Part of a small language model's weights: 7.4M parameters.
MLP neurons of a small language model. Each row is named by its layer, matrix (gate and up: input weights; down: output weights) and neuron, and shows model dimensions 112-207. Each number is 128 + 24 x the weight over its row's rms, rounded and kept within 0 to 255. Numbers have three digits each. A neuron's up and down rows have the sign that makes its largest values positive.
After each neuron's rows, "fires in" lists the words (lower case) most often at its 100 highest values on Wikipedia text that the model never trained on. A number after a token or word is its count.

L4.gate367:091118170096118144092109127093097124110148097110091133113155123120079131162133139123175129139165101154165165108126136126142107140136155138097102185125111137127132102129121083132136095123107105110151154091114099133123132108155134129126141096131126195110108121120149081131106139144116149133
L4.up367:115145139135148144098179114118103129124128158145121137136141128090126155116138128089097100109137114124144116125122114135103128167179140109080129152104119114108134122172137121119127128138127109134136160114098111166158123108152081129127079102073126211108135166148164126088140131170148158126
L4.down367:144104153119143174085152142160121152147145101140118141115148156191112118119128154082104119113162092132134119155145163130092115117150158123103111122134133048094158110142121118151097084134155099144138157114148149153170137125126111116126086149092099141134151151115128089097071152132161135128
fires in: "from" 75, "via" 8

L2.gate214:139134156104111116158117087110142153124076133133139169159120103164113119119109157125073173122132119126141118142130140134112128126094127109150133129115129122095077116147130153123103076123133149144117152130182137136129103104138103115161150152097152100132117126185175141147100115146158099123
L2.up214:138108165099113139107100111081101156108141105174133134116125118150113100125096212127085106142093110086125155131115139112106125140106118139149121116130144093099104130133118109133123114167136139110152164170135139160132094111124140138127132161106128134125124131165140131176122147154167162135
L2.down214:089135152116127106116086143143159144102149107142133126147091133171159090143092136118121108154102108092150138136129106148110116136145118136125128134105138123114118138147144102150101143127137167119163135138184113135093148134115139108134175152148164128119110121127134132146121134110146141110
fires in: "by" 76, "with" 7, "smith" 7

L3.gate207:129140162123111138075122137121158160120126155083112136148099126120144138120163072154098135131168136145137098105087122158121123109143135114129116133136132130130119143080147117161153099149140112135143151177094157110110136127127106107155113065138084155148144136156180152131141139133177146141
L3.up207:147142104143129139115130134138128157164146102106111131141082115101136101140097082133139131126153148146132109120124178142081092142150108131115124100158117152145160126150131124144128077175120129122129152128116115114110157175108096117127161117104120158142152152134156143148135109131112126140
L3.down207:163124129140081131090105162101128154149104109124174110135086105135123106194131115153155103138122149137083145105163152145143107183108134080098136073152117154140158118148139118150136099100155136147115097115115147121149190145097103119127137101141097098115129133114153124145132119151110077110
fires in: "became" 22, "between" 21, "become" 9, "are" 9, "is" 9, "bethune" 5

L2.gate614:124138151158114138154154161103117127083094106129102092112096104124074117173109137146119130146128134151138119125164148151106082156127166093151144112101141145105134149148150156145108094158157170101104121151155129119123147089142104127129159134130127106121106112139152118153152153159141173161
L2.up614:119124130175097118150149165091134113090095123117099086138101084137102125131121113139123120145154131160113127124176133135103113166130136097154108130083140136106120143149116138128125118139148174101105099159133140099110126102128096133135116094149096091122127103119137088113127151173148146151
L2.down614:099134130130111101146143142127153118090126129068163092112120132129085144123089138125138132148125147168133116134146092130083172123132135135168103109174168122148136150121122155103117123146152145124064090098155121124111172106118083136159121135128164116130126139106178124122124140130145113107
fires in: "2016" 14, "2012" 13, "2018" 12, "2010" 11, "2019" 11, "2015" 9

L6.gate234:121088089181107148131124115158073125149108139169132109130150148177098135137145126111102137133115109100129093133107061101161105110163112155080169139119123106136154138119127158149141128120109140145132171110130126172132148155120159108174114129156122146123144153152074167133158119158166115105
L6.up234:127119122168086124133127141146092114131130120130122113130155157160115113117120150076131121143149068159098113160129049124183100158103107146127154153132104157139193153142125148120112149162142114149140156104127140138126133131127113114172082113149126130141151129180111158128191114162163121132
L6.down234:109173138098179120134169125154118148123126100136139106120094128136133117093099153147169092105142138121122134169114157119104097146109139126142121120107149176183107141140106115122123124137160171116134152133183100128144111115143121111106101157096095099123150147151114142101123121164116094120
fires in: "september" 14, "ft" 13, "mexico" 12, "made" 11, "built" 6, "fought" 5

L4.gate460:117085139148114119114086103102145119132079153126128118154066152103102147151139146128099127162103143161137144141098101146144147130142162143101108183107112148169141112145146160106115145106136153144146155098149149094095130135119102138143131144144129146150150138141176117145198135135132180100
L4.up460:078109104133133117176153132077113124163095152198103119168104140122149144127134089154119136160083129124119119139107122118123127147145140182176150132121145151146166113138132143129141126169101146119128158106125140161111165123132136142106174103118183101111149114128140142122095145092114146134
L4.down460:118109109144146128144146147132097134105113120114132109098100118118122149115079093109097157168115112171133111103111129097192150135148096152166126204122132110138148136137123131141120156133094118142100160123113131179132165128122168142093164140147143123109114165123122124110113146134116149161
fires in: "film" 46, "family" 14, "faculty" 5, "filed" 5, "multiple" 4, "films" 4

L2.gate14:149088155116106109121179131137119099170138166112119158101134172158126125107106117098117129115177114127142124135093120152103113111130111145121108132133099149109104146105167122102129144114054158169091146127130135075147138091123135112163136123121166175151078140146100120169101120103111121133
L2.up14:147081166113145130136136159119115119149129129125117170107127139150153129100129131104124100097162114093124110100114123152079106120123092147125163166135130126116126138105159129131134134137113143166089177103106181099143113108134152144165132134099159140157130176153129123177102157081157155125
L2.down14:133144146131183104106112128139129123147127075134135135157107126128115146103113138132085111134126119128140154144120127166110130140139088134129161109170147095124147122111140131156143126115180089142137128128170148145118115091137162161131121139160131151135124163137128151127127129139142114138
fires in: "it" 55, "with" 25, "italy" 4

L2.gate58:125101139141131118175179087100123113151132133166151164127159147131109138174106162129113190114106074094129135155080168087126092136151107132091140139112109141187149139075144175112101162129126137089123103151101158137166130155163127160128155109130143118114147078131132154150130138151128182127
L2.up58:128117109120128099148137087075133135143131151135154162119162190132098148146104119153117150117152144098131110128102155120103126130132121141071155129126103121149103139078158211128136127145123141118115121145088159124200096107136115133154158116123128128139160137135147158132096159134122209136
L2.down58:128124109133126116119123124121118166145137111160144130132149166160141111112097109155107158047118150143124144171130124126090094080149137168162128159119092089116102133094127123127171152157160151138094120086090139123134134096138139148149171126161167114102160147105152145096095160124126169172
fires in: "also" 56, "work" 11, "first" 6, "worked" 4, "worker" 4

L4.gate134:140130164115121124164084149106132154112125128129126103113096160092126137165113093125143118150141134143126112139076130178087126167131042134091136150169130117096125127105133102141137162129136141072110123191128142131117131147124145107151117128116116139141111124144135103127088161125137154162
L4.up134:131106135163139137155146147130120177089130103137131145099105129130128149137155121101109150139116126160085101110095102164112115079093093117061153147143104141124125120128094128084137094095108102135138131079122106133118109136107106126133137120121146139110123108129168141116091143125108126124
L4.down134:106128150149150166118116088061157132122122166155152141124140144099126125135127129154126101153145098126088120132129130159113108162095164080082124118135134106144095127153113094138153140127109105133137143152150130121144125126130092097116139109167114120152167115157129118154105103141142139124
fires in: "up" 19, "hold" 10, "building" 10, "daughter" 5, "holds" 4, "built" 4

L2.gate17:163091112131134119128105151093121138103125156141165173105125185105142096133135108162121157100138142100118137105119123181084143163124115144151078119143126127121159132132083130131162148178167150130123116151087116129129163114091091109106114137144104151094130135119120148170108106104115105151
L2.up17:124068096103129139171158134150172132146142103119151114124128178105137086136140113164133116101151175100095114109095142108107138128135112131156162153104136120101102109120109105130150097151110120140140167166179121145105188127124105090127158137089115154122148103157113142126130153103103129136
L2.down17:129127089102121136128088123150146151129171088154149128098147131161112104153094081157112122124134146124139143115154160092149167131147142130149137146196138096102125146110124118148146154122162158156132107129103112139100123115084148108119174116151144136172118098164105112099149120150137124145
fires in: "that" 100

L6.gate526:139153133110117138117123127116083140155129099121104124125151121112099118116157153080152110083123104109129142118160132091165124164146131131098150178140154154090121109123129119118121147133104096144155081149079130092151105139120090109092126126138122124118179104109163138120086130149156107171
L6.up526:112139112135076121123130086085109158125105101083125167114147154106143087119137128075100109119130102168118122141152122080155128131118139141102124182131138124110094130138128160148125147155138163116154108175095143092121095146167079131107149101129155135147164093120118124151152112140103136176
L6.down526:137121170118119146094176087121173125135122168134112116100140135095106148110140156139154147098120116161156145125138098160120162150095114137112132159151128145108061150137133156134152149103147096112161136120106114129125082138119172114124133120139113143128137135135112204154116132130169111101
fires in: "to" 34, "can" 11, "would" 11, "could" 10, "did" 6, "despite" 5

L4.gate227:129105115159104142141122150127150096088124125120145124117103132130152156107102146117077154094143101107152125143149133149144133170113167133108185095129156117128130131130122157147121085103122162145123139154110137146143079087130081178157123099158120124138130116161111121152137141106118101127
L4.up227:115101135107122120136094146130112113104108155149142143138142131105148142082120143079102143114143088108118142156119119126144154150061109141124137098142125125122162150109124155145097131132129148165157160135127156166110110110138090157123134104111138162178135127133177127121133163118122134109
L4.down227:131121083112122130113154105134118127142145123148145126168126149146163126113138136176111151060123152108094125089140136107148127166147116138123118144158143142143173131141142121136125150135143144099131123120127142116107122139122135096139161089068093106175139139115170133148131209122091127098
fires in: "its" 54, "best" 19, "his" 13, "s" 4

L4.gate247:088127104066137118115125137127114163131121127120132116123112133128103089178158158124108183139142168120122153100139119111145077126119111155070155109130105170139122145136111160157137113130115114083137122111096122122149145112116094108102112133127148162134134165100183114117124162135113148157
L4.up247:122131129120117186105140154134134144121095118117108168115154124165093124083112148122115096142127134134120107149110162108143110142130107104085126109140111124074133165131119088110126094123078112124148114140089128100129137111111110130168080135135106156099085131126142112125104134157134196135
L4.down247:102140107141167151132086131169120153112130116130113123146151175123116122122085122149172131135184136155058138166133135130116108138145122103106132145167143139100147128115083113122149139114136157123117145142136154093146129141131079093147145161083132133100118127121143122170132131116130116099
fires in: "until" 23, "building" 22, "between" 16, "july" 8, "built" 6, "daughter" 4

L2.gate434:145169123142109095164153115138123109098120122179151081144137107144136078125127142144129098112129160127124127127121163137124147158121093108157149103118129091152134140169130137145140145156162091130161110132103141120118149110144113109151160131118145152134125133107121125112111129108142121114
L2.up434:149150110159137095127150120115119123120125146159145072134116099159126107125114162158140109146118116163141129125126166127120137181114095124161131108105106088167127136141138101159145147179135115120165132142125120089161165116136084132136129145114136148132113155120129126120120144127151124117
L2.down434:103103124130112101122133125128144138158145146147125087076110144109143100185120150119135121118108134097140140132131145097142128137121126150135103119135115103093114146115138149187103130112093070120101147099143161120167156092096105092163106109096189117103146143101154168103110136130145159152
fires in: "was" 52, "is" 12, "at" 10, "as" 9, "he" 7

L2.gate237:158144098192136172091124124078135186146093132104160133116101158120123130150156114135139147136111134158103118114099145114116097104128121153108116129139104141135129147154105146170102167142173103152095152175102127144145111098091129152138134149159163132129152124150138135137129121121123148117
L2.up237:159156124200141200082134092087138165110113127137164109103089144108148153125139161192146130132103155135101095110112117107065118111112101154104130115132121106125105141160133165184112111130133120147091127138113143129153107118121120141164117093154145106096157148106151093137136111128105142138
L2.down237:126146151151155169133126097158109158119101123119148090100140166126121122169117152122125120082103111121111116101092136074077100105126131163134094126163140132142152139138117123151119108193146144181126125125128122108129132123149127125123122129157159145136151145121134164103144183122130142149
fires in: "work" 22, "york" 20, "worked" 10, "working" 8, "workshop" 7, "worker" 6

L2.gate28:114137105145143131144167135097094114111123120155103169093098113120097118109159144120141116148159123109124126139140132153123104120137140156093120068124115092090099123142127119115137104143134094120149114189131133204151187132071125120088125105108113124089140128112129086117115127104152113158
L2.up28:115120122118166129147191149134104082120124156097106140098104113112098150120138115126116138110169144088146123118115107150167114142109151148089121111122143103109119137135168113153172106146124078149124119183125125175134150095145126137108113105134122186131123106118100083116137112155152120179
L2.down28:104123152117190166134132112167094140122108130106120130139162095155133156125109133116134109141162096064139149130159161128132123124114146126090091157148117094128130125157122104140144112144119124124175146132147151179186127120128095129107136146126090139121125102099153109121085114113157123134
fires in: "from" 62, "together" 6

L2.gate291:127117178123097121128139123096131105132113119111146131120110128115101114138117117111146101115138130122128146091099116151107116113151172138116109093154107155084106123122146133113142078132148114166152138154131138180091138144144117173126153130123143104110158163107158120148097119078129146141
L2.up291:118112178121136146117142154103142127118098112101095144097128131101112120132114113132140089116146123138142165126104124167093102131161172138116100097144110114089104103138140120129147117137131109162148144143125118161109165107170145136098139137116145145149119159130157112131108127079132142138
L2.down291:118111153101150139112146156142136137124104130131128145135168136157143126116134134091142111112122115133163155124108153112095106120125183139131100143131123074076122110128133128160103118159127131126139118158148138134127126104130137167123123161091140134078126166115144092090097132099122117125
fires in: "from" 100

L4.gate437:136140128129118128163162153091161123131109134140085109111146108068130146137135132183114130137142134162124152144159133134164117125149152149153111154104103130173140106127140194170128124125132184147122162148124134177126128115136163088132152147112183125164099082143149117117139104137122130156
L4.up437:122126098143134175126153140127155109112090156151100121113114112102138137100146154165135131137165158180125154176131161151133102147139140133126142155142142103144121164113112158137110112133099179153125159120126128115064123127156137120124117120088142124144150076139162091134115117132132111156
L4.down437:126140109122148138177146130161113123100145141096148094131084169110130105131124137137115085141133166088125112132099154096140107126138147167143118122149144159114069197160120136136104113135121081110085138109161126113114140135169065112132082117146110131131151104120152175096093116130125104151
fires in: "film" 42, "family" 10, "films" 5, "filed" 4

L6.gate553:119105146119138129150101123069121151118144108104129118116092126154145119127117130090116169145107130137109138150133100112141153078162093112122155155148112121135108103123111160140101117121132136101129151192079139150127165121179085150095126093123084160134130122088101163140140122135110100145
L6.up553:131116146118109167175144153110131125134149117138134148089112125144138116118110117150095150086105133121102147148119121137129110109138135135147129127155175145119083136120157185160105132139124091095154126190140165117123118144168077176056120107100071132151130135118140159116157120147109120151
L6.down553:104116139178173163115092129182151097105113138111125133090152117103125095122123089139120120116086155103183143083134166135080143121138124134116124103149123133042145125123150118126140106147146132133128165137123092111094134114129090139122132111116112124153130073153123146177134152157131084142
fires in: "to" 29, "considered" 9, "t" 7, "did" 6, "were" 5

L4.gate224:134112097139136116133115140125076152129115153134098171101121135143177154156131130078089127098116123162104105147102159107149103138130160113114131136120123142100101159101101176136138129123147135137124128155126156154082114093105115118124120111123119142152123146116144134147103168118134123113
L4.up224:122102128101140106139100174116110129164126130099102152085133128113147156142159110051093121134113128118142109129101103158137135125128173144106117158102093115117128153128124138150106147086140164144147094157145130117138122113078121125118101119137150088129103115126097143134128118102099117118
L4.down224:087143099130112123100139127155151146116110088148129144140120163109110157133137117134137160149145127115089151153157132149135159146170152126134164117181131115108172118151122119096156136091099163144099129127149124134130128126090161075160158115153058140161123130161133169154131155121083139134
fires in: "its" 52, "their" 30, "his" 11

L3.gate602:108142123127108083131088149161129144125120140123150149117149115119117108107145122138156167125111148111141148127099141182126147107099135128131135128127132170134135095086121083130151146133161129098104163119115131087134138170152130122163143128141149155093150099148128124131127142156156123103
L3.up602:094098181118105128154096171081102161134160126120131092168096142133150124131093151126163126167111153132100144158136142175081156142079166114103156135131119140142103127107140089122123143160147130148100152108117139126125143078110139206163129159110123123105124144100123147090135136161138132149
L3.down602:137093139132139129101169135163122121108163122138115099163112134120181087155145107131099134128145114086159132096125118137112124124119128133103110128125131122120132175138128120104158137167126131081128123128103135117149133090157139127172142190158159121099116108126125108095155151161158141151
fires in: "became" 22, "best" 16, "as" 14, "band" 9, "bands" 9, "become" 9

L3.gate112:168106123106144148117128135117095144102116139096068209124107129113121179172137117048146147154113139107133128136156112125115129108101128069106135138123140126161080129127108143138148142123123154125109154124162134110118149084114139147107112116121150168122113111171163098121135152157161161091
L3.up112:155108124101166142146118122131103112094088141131083187149082163086148172145148102049148151164123101126132120145132110103142147108113145080151142135143127142139075134135107127108160117119113142166152157134120139136128134086152152123128115124143141141121128139174141107159172141162146150094
L3.down112:141145105136169109122114141175119123111085150127114089129078135084100115105140118107122142118114106132125095140104140171191138117145138140135146136103139156163143148121112128123117113103123175148142147139131109112126192147118209062164158137122108160146119151182135128129135120135177119120
fires in: "while" 23, "with" 15, "whose" 8, "white" 8, "what" 6, "whom" 4

L4.gate23:153088128139124126169143131148136129118146114124155158115098131114153112123124117134100120102124114105123138127126110163126119097156108132091175123124119118158150181130101120130090096127138112101173099129098114117104144109156100091154141078163128139148174096147095147142150120139110115171
L4.up23:117082123121134085135158177101131102082142161137119127149161164172099117157157137100133125137137111147139118160189121136134150154169107154164130103164135126149096097135140107114141134118119091149172178082130120168121123127109136120150114131098116146108140122121128116137109102123154139132
L4.down23:103128161087111093130084153105070099150112140182176132107057141094117090116149144081094137150121136100114150145153179111091140116141116130147153148114123152124145150135140121147163141134096097135126155083117126134122158069119158120116082124149130130116120152127128121152159141115124143125
fires in: "more" 27, "married" 8, "marriage" 6, "multiple" 5, "olympic" 5, "time" 5

L4.gate511:111113098109120141112132145124166106122147139102143122178147128131117164124105164082119150156084134142148115155158108122167146175159116171155155101112074154114135093127122121125118122103123169113110156136143132103127154144155144170119080131137115120112148135081141099149128087122096126138
L4.up511:132115129094162150103148166141184134183135145119128106170135144119123153110099125130101161132067152167160090148152116129167141161165118168160149121122093140111144094109138153123094114078151160103134172099099099109116111136164153164131096150134118129101133138114121127122133112132069142149
L4.down511:124128112064140122133139157115129164166187115121155112115124121075134151087146120132130144129140113185152075144183142107143110138136126158157133170161149130115130111136146138150087130100122123117156138139104113088133163147154159106132124116096121124086099081107125091111166119193139134159
fires in: "out" 15, "other" 14, "over" 10, "own" 7, "opened" 4

L2.gate604:120186117139156118124130109104132110120138170068154116151139164127120113104135138173115115141134132138135126154129145120166133153120138128105142148125131124123130138163155139126123167084158137135103122173167152142126140150087083104167149130114133066080123152128118093112085132120138135129
L2.up604:155142125137141129156144120113125139174116161122114100120153152185148149097127122126115152133133118135084126145146171093129155121152144140086122071122132082149123144164170114132108139085130114135080100119116105170153112118148113106139106134140121101097102125145109159182138098119122130146
L2.down604:128136116103132118141147121150140140136097122095091142149143165171181157130143123142101152135131160125110117102148131125137126178161105088145128124165140111157125158155115148102122143129128100166092157110132076151152144085112123125154125150146143171100158146116121153171169149146127115104
fires in: "two" 40, "world" 19

L2.gate248:160177123169088161092130117073118136113118121140146153119123117103102131154163142135157136117093154141116122093131142080142129126120089188122162124161131118153067148096133167146125138076125129146094112153120154177176096135125139148080114096126144112100130122134139096126088149116147137141
L2.up248:132132135133141167182114104130106161120115132108160115096127132096113138146137126167103126155108131110134168077139193168061072135143158159134115136134124124147119173130104151151116088124143114159114149095129137148166132127109122102152102072176146140096093129157133107146111113120134143108
L2.down248:130168098141149150119093095144095165137129110120148109117127169123119154165105117128091118106131106106115143069126159136073098126144148106153153141128151147123133150130155109147148100171128137157146155091098115139119153119102136129136152103145144136140123140150141096154154123124118116135
fires in: "york" 23, "work" 22, "worked" 10, "working" 8, "workshop" 7, "worker" 6

L3.gate29:167124124126105142123086160134140092109094157160135180190114134128139149134116102119162166140139090091132147127145105107171169111112129140138144110128143114130073157171119111143082143126123126162095099134098095131155088114128106144171111124090126138126149135156131144139142157131105140127
L3.up29:169106109086146135135114121114128154110113134099150151161102131133157151178096096103161134133134115134101141135117108091104129132118101162125155089088152096128085151114125141119165110108104101103138161082082099132134165104121149113108084098147144106125159118110171112106131158129122119154
L3.down29:157139116123156149124084129138084148119101183069143114166085127087112137133130126133143140152135105094113138124158122123126110092110189157097122112133119111149130133121151146117118131154150139137151133099111119154197164135153134085137128113100116148100137117136124142143139132167148129098
fires in: "while" 24, "white" 10, "whose" 8, "what" 6, "washington" 5, "whom" 4

L6.gate6:144139159138124103163103150128114126078122096104157123140089117128135110111082100119104182127146167128123139115115127134124140111124148135113141107134124116162140099109134096154154069206198138111148168173105116100125123118109114170097134117109115153151151114098090160132162110161128102109
L6.up6:083111111118110084101165135137120147148149103164164112083153099066156119134107147149136125128108151138086132152141148112126082129121107108094084090122141134117105105172142082169118093147133141170085144192113160134130179110128125157105164060146152137106131106107108107092135142130146124126
L6.down6:101162134133181052165142158134162130142145121121112089139125125131141077151103160119120116101162150083121152165174194133148102145145125150150152134173089131119102097097108103164127141139118146076193132130103129158155134111121116132119152149129133118134159135161131110081121124125170136095
fires in: "as" 85, "became" 5

L4.gate416:106075127160105154148158133073132112080146098147107178167130141131128123119145101115121146161130141166138095111122111142195171142146130158105155124198138106128121141121126120168113148169143119143130122132124130139098122153114114131128147158099101184146169144133160136114115106114087146118
L4.up416:080098093166111110154156150112100105098116161157149180114122129114132124157132137125085116129140094106131117146140141130165152124209134142142129132147147120151131152095105163135118129164163117116191159147126132122091131123138144099116154103175116146105135101145097180138126165125135084156
L4.down416:065115097164130094130155140117094126132103138127123148112148131113144101091115107114122139116162123083103106172131127102120168108143144120127153113217129128141159178129115124140108105143138096113126164141118149160099122162150138114118113108146106127111160105151120170114127119115136121155
fires in: "more" 26, "then" 23, "most" 15, "multiple" 6, "much" 6, "their" 6

L4.gate174:119146091109102159122122129107125135137145196131107108122110167160144146081113112125172147088106145153134110138137149115101165155125088129111112146121086074137135135138173126146073147069121159104120109120122142121169131102114096091129148120158126096096128104133141132122140088149188138151
L4.up174:175145131117129132140123109145099127127162168122115126119103164162108140162101149110098121124115166131132120086173125094130124156134071126142128088137125110134126158126158134120094224115093119143132140086135139154115132138120118126096123118077094084074097102120145104129122131120177153128
L4.down174:160122148078108138113122105157100138130142165083142158124147137140149145123137157150099117119115097136117100114144085142150142142115098113156079130132113124120146133086144131134177149141101151119126106127119128106179135097132130155147140147119114106137088118158134117136127134141169147188
fires in: "league" 23, "cup" 14, "world" 12, "racing" 5

L4.gate394:128136143080132095120159126087080131104122109117085103110113155108111166151144097099120132139102123105161137097110080113129095167168156120109114115138106138128123125121112100148111126135138135120117161132146162166104148106189169089124137096147135126135121116134097161148133122142182133149
L4.up394:142176098132140131140114119115113111137147129155122086124104120117107137122141121129154129154130147140167136117106119142107087218133130106151169111178106171144127154134122156125114121174173161097127126178128150151104137132138160110132131137142148109144153132147103144110163110154151122158
L4.down394:112143143121083167161143122139138110135105164143159103164131129108127090140144139119096065168125102128124140118095118088184130148126118139158151123166124150138128117125108077110127126100091112125126161098140131132098092123129104123130097142145150138126136101149141133121144128103149182178
fires in: "film" 64, "filed" 5, "films" 5, "family" 5, "filipino" 4

L6.gate405:166116132151140131110124109193141158140126139162077113133084146153163141080095142097142162123101137127108166106151154116144129140139094106118149135102141056113099110111128129125124107126114159106137076115143111132122149122142129131107121106107066075092118154107077132128164149135097109106
L6.up405:139077119137167148098163119117168176163128113132127145131127108115152140149155107145174138151091122121083133096125117087142104117103155097165111134087065141181122141138125158138160099148118123117129122139144110134147132142137133145107148116101104113108151102122097127097116106142109104127
L6.down405:068123103110146147130152124124115135082117126126134095095097162093136146157147102147130091090103143121129078127136141147115132152121126148064117089149116127145132134129118126128140116106154128119151153140117097153130131156124152134150156126121131136149101178127111117172081132115126105132
fires in: "group" 24, "groups" 10, "0" 10, "1" 8

L2.gate202:119109155100136123125155099121113149138089155098139126107141128110088146149121138112124154110155112095147120164081131129092132110140139165075158133151093142088087080164119147114137063131140103112165145172112123152152126136107120153157148100139124130094133091109106068102109128117164129096
L2.up202:130083142112145130140172107129124124122127165107132138110143120103082171141110143125110123122157131090171131134105153129109136115123138156099106123119107085096103106169133116122137094150120098119160125126127107161172145111130130115120135088106121164107119115109133088104100127138173134118
L2.down202:110120139097159147136159122148102156118108139118118112124141114152113166141119166091107118126173118076132134154158150138122137093124122115115107138146130071084129108173132106156142097136132072169161147099145134143160139119116129160099104114112123161108103101119114106104064114105145142091
fires in: "from" 84

L3.gate535:153140138149114123098131137093140128146159187080129129106136126126121166112108145153120146157137169153107096114152145123177129145142107175126131093136088170132127121096125138134126159111150117181091111097105102122157149117139126130143145099093120108166096093115116138124114162101110122100
L3.up535:130108153145125112139136118120131123129132147101117146204132171059096192132147132184121151107101142151119091123127117115171115111139123119139153114087091122162138112128124137152119143095118097124095131079147076125112168130170125142158133077081109154137097132119150092107174149104141102122
L3.down535:090137110110136087111107151134110137170123142121134106129117142076136151112156123128107141137140092141146124123147164128159131118145090174140105116162103126104126114148143174119124154106158097094120119122126112125104152171172132125095114099109105151109123120115151132064162109150085102133
fires in: "other" 19, "out" 10, "over" 8, "operates" 5, "ozone" 5, "overall" 4

L2.gate457:146149108132122162098110111113135150154118119175111104121102125149106116151116071132166098106143171152137103102175150144133139146126155140121147117140121086119111143191106142171170115134155124156091144141117118146140111103091159109109107115119128176077119138122137116098127136098117138125
L2.up457:142121119109126136094152110143171140119126190132145059057140112149115104139161107169134139101131088126111171127135138124155124108128174121127109138119115110161138115140117138150128100076130087103144145142138108133091110095172124091147115126129160138126112118099112072138113151157149133137
L2.down457:146129121108132108151126116105099126105098117151121084138109118144112133134096121169112106107116137152117129113158134144111147143143124115153145125158126086127138160123128127131143099139134176133148121137122129125132190118084163097118104125124137148088131147160137144142085139118136112131
fires in: "university" 36, "york" 14, "a" 9, "daughter" 5, "workshop" 4, "her" 4

L3.gate189:129160114100111140156138112090141104113123091140118119126118129143097074150137109086157132129072125153126132102120153154114116155095141131104104133094146175117111162119125111121115121118150168170141164108116132149165139112130165149156136100124129144137154088196118124138157143104127114105
L3.up189:132166119105097140160094099099128142111135117136114140124131128157097109140137104111125109134064121150115123130115149153152141122098116139117110143095135145103106150123119096115130109095145174146138136096146168106175122116101153171167123107142146129128126097174143122101123129101135139122
L3.down189:117115131121136146085142103150142124087121125135135116127090101120133133163118126158106139113101150144152146100172092150114092118068107108129114131157131177138141150130181094108114129064111140159155131141194108112126117134109155104157176149117154130126156147157149121126128130103131117116
fires in: "with" 85, "within" 4

L2.gate364:170110156126141156138134101125110094122139154129084152181079130116135185093119131098138153093162148151087145128140140069082135142098133115134156145118138117151082043136121142162163113131133095148162156112103089129095173103159168161111132123108126075085151162132137128126155150120136113109
L2.up364:190098155135141168147138110126093083132116175124106146204106128116137197080134095112161160112148129142111125132130140078096136136098118120140127146137120110160083064131133154163162122135127109162141160091095094138104161103150138163104132131114127079119132126137140149133142161139124110125
L2.down364:148097111131151133131105151138099144134081145120152136157085111096159131122137111152120152134180156102124088125110138081177133103087155112132108123138116108156139124106148151142126132147092118132139137100127140129147150153112150129130138144119132127113158093109168143121171150152171158092
fires in: "while" 23, "william" 10, "whose" 8, "white" 8, "march" 8, "what" 6

L4.gate282:099075103125123107157147153107146154131124130110110137173137078147137151141118151081122155146115142112144109106113134138120149162138153139126118112178158125115124117175116139075105128088156147115159108113123147118111113093135108098157065085120120121185098112130169121173162162158120157145
L4.up282:166126109137124137119147151147064121144125110104165144127113120168095160118117166090099119108168096115145159117128109153153145175114161133119143109126141118122105117127117112114132120133135097136184121165103132085109138135087108143184107121129130123124113139136102125138125117099120096170
L4.down282:142168116152136091118183123117110155110123147131148099141119150132108108106099111131154151113171109130142153123117156093109154142127150142104118099202075126092153145105116139137137088119084113141149074113127155143149146133101128105196135149116103141139104147125156199140123166133095132113
fires in: "its" 51, "his" 13, "her" 10, "hot" 6

L2.gate556:122125109110138125129121137119122105162116135043167108167114182153162094121105066148154112143141048161109158134109135119117092135097089149123086154129130144110137070125172099142146143099142139125111147153120151133101154112120099116126124155115155119173120086159124126065064155107139096095
L2.up556:141159126099109109156151133097105127154101122090183110173095188163188105125134084181163126144145052169122134151145132142123120153090097149103091141139126119113137123144126104148156157118155137131118159143132125138118131116127102103132130132111168142167114116164138143095071126099129123128
L2.down556:141121096102175133102115122127118153121130083120107080124102144119136143109125095144130119106096139146110122117158129123062117136133134111125116154198134144136113124148138128127135168108140145152128125107152092127132139117052132131136158121108113112163115132193097093101108119099094140122
fires in: "that" 39, "of" 36, "or" 16

L6.gate300:152133120152180113140110140091117171120097123079179136160123146150122109135148131128106171185103102142121154155127115108143185108127113138132123093151125118113138141162147110190121130150155149131084186112145137117188181129129162108140163135126112141124102132147124143130075134119131127143
L6.up300:120158050133123106125115132130163148149140095088139107152140132136170143123122099128151140124145132172103114156145117066128143141124161112115104117142151149116126102115125135152110092106131137164095126108104164147119149179128137076131145127134117131119131171160102160122131135084123154161
L6.down300:088101056125147122115087154094151113093134139128127088148125165139119122164115134119134116138147152164120120122119132106111109171132114153145123101100139149109127058137148087090159133090161157133109087092115119124123127139115157142164160138174146133141128129132142157139111083090156127104
fires in: "that" 75, "coach" 4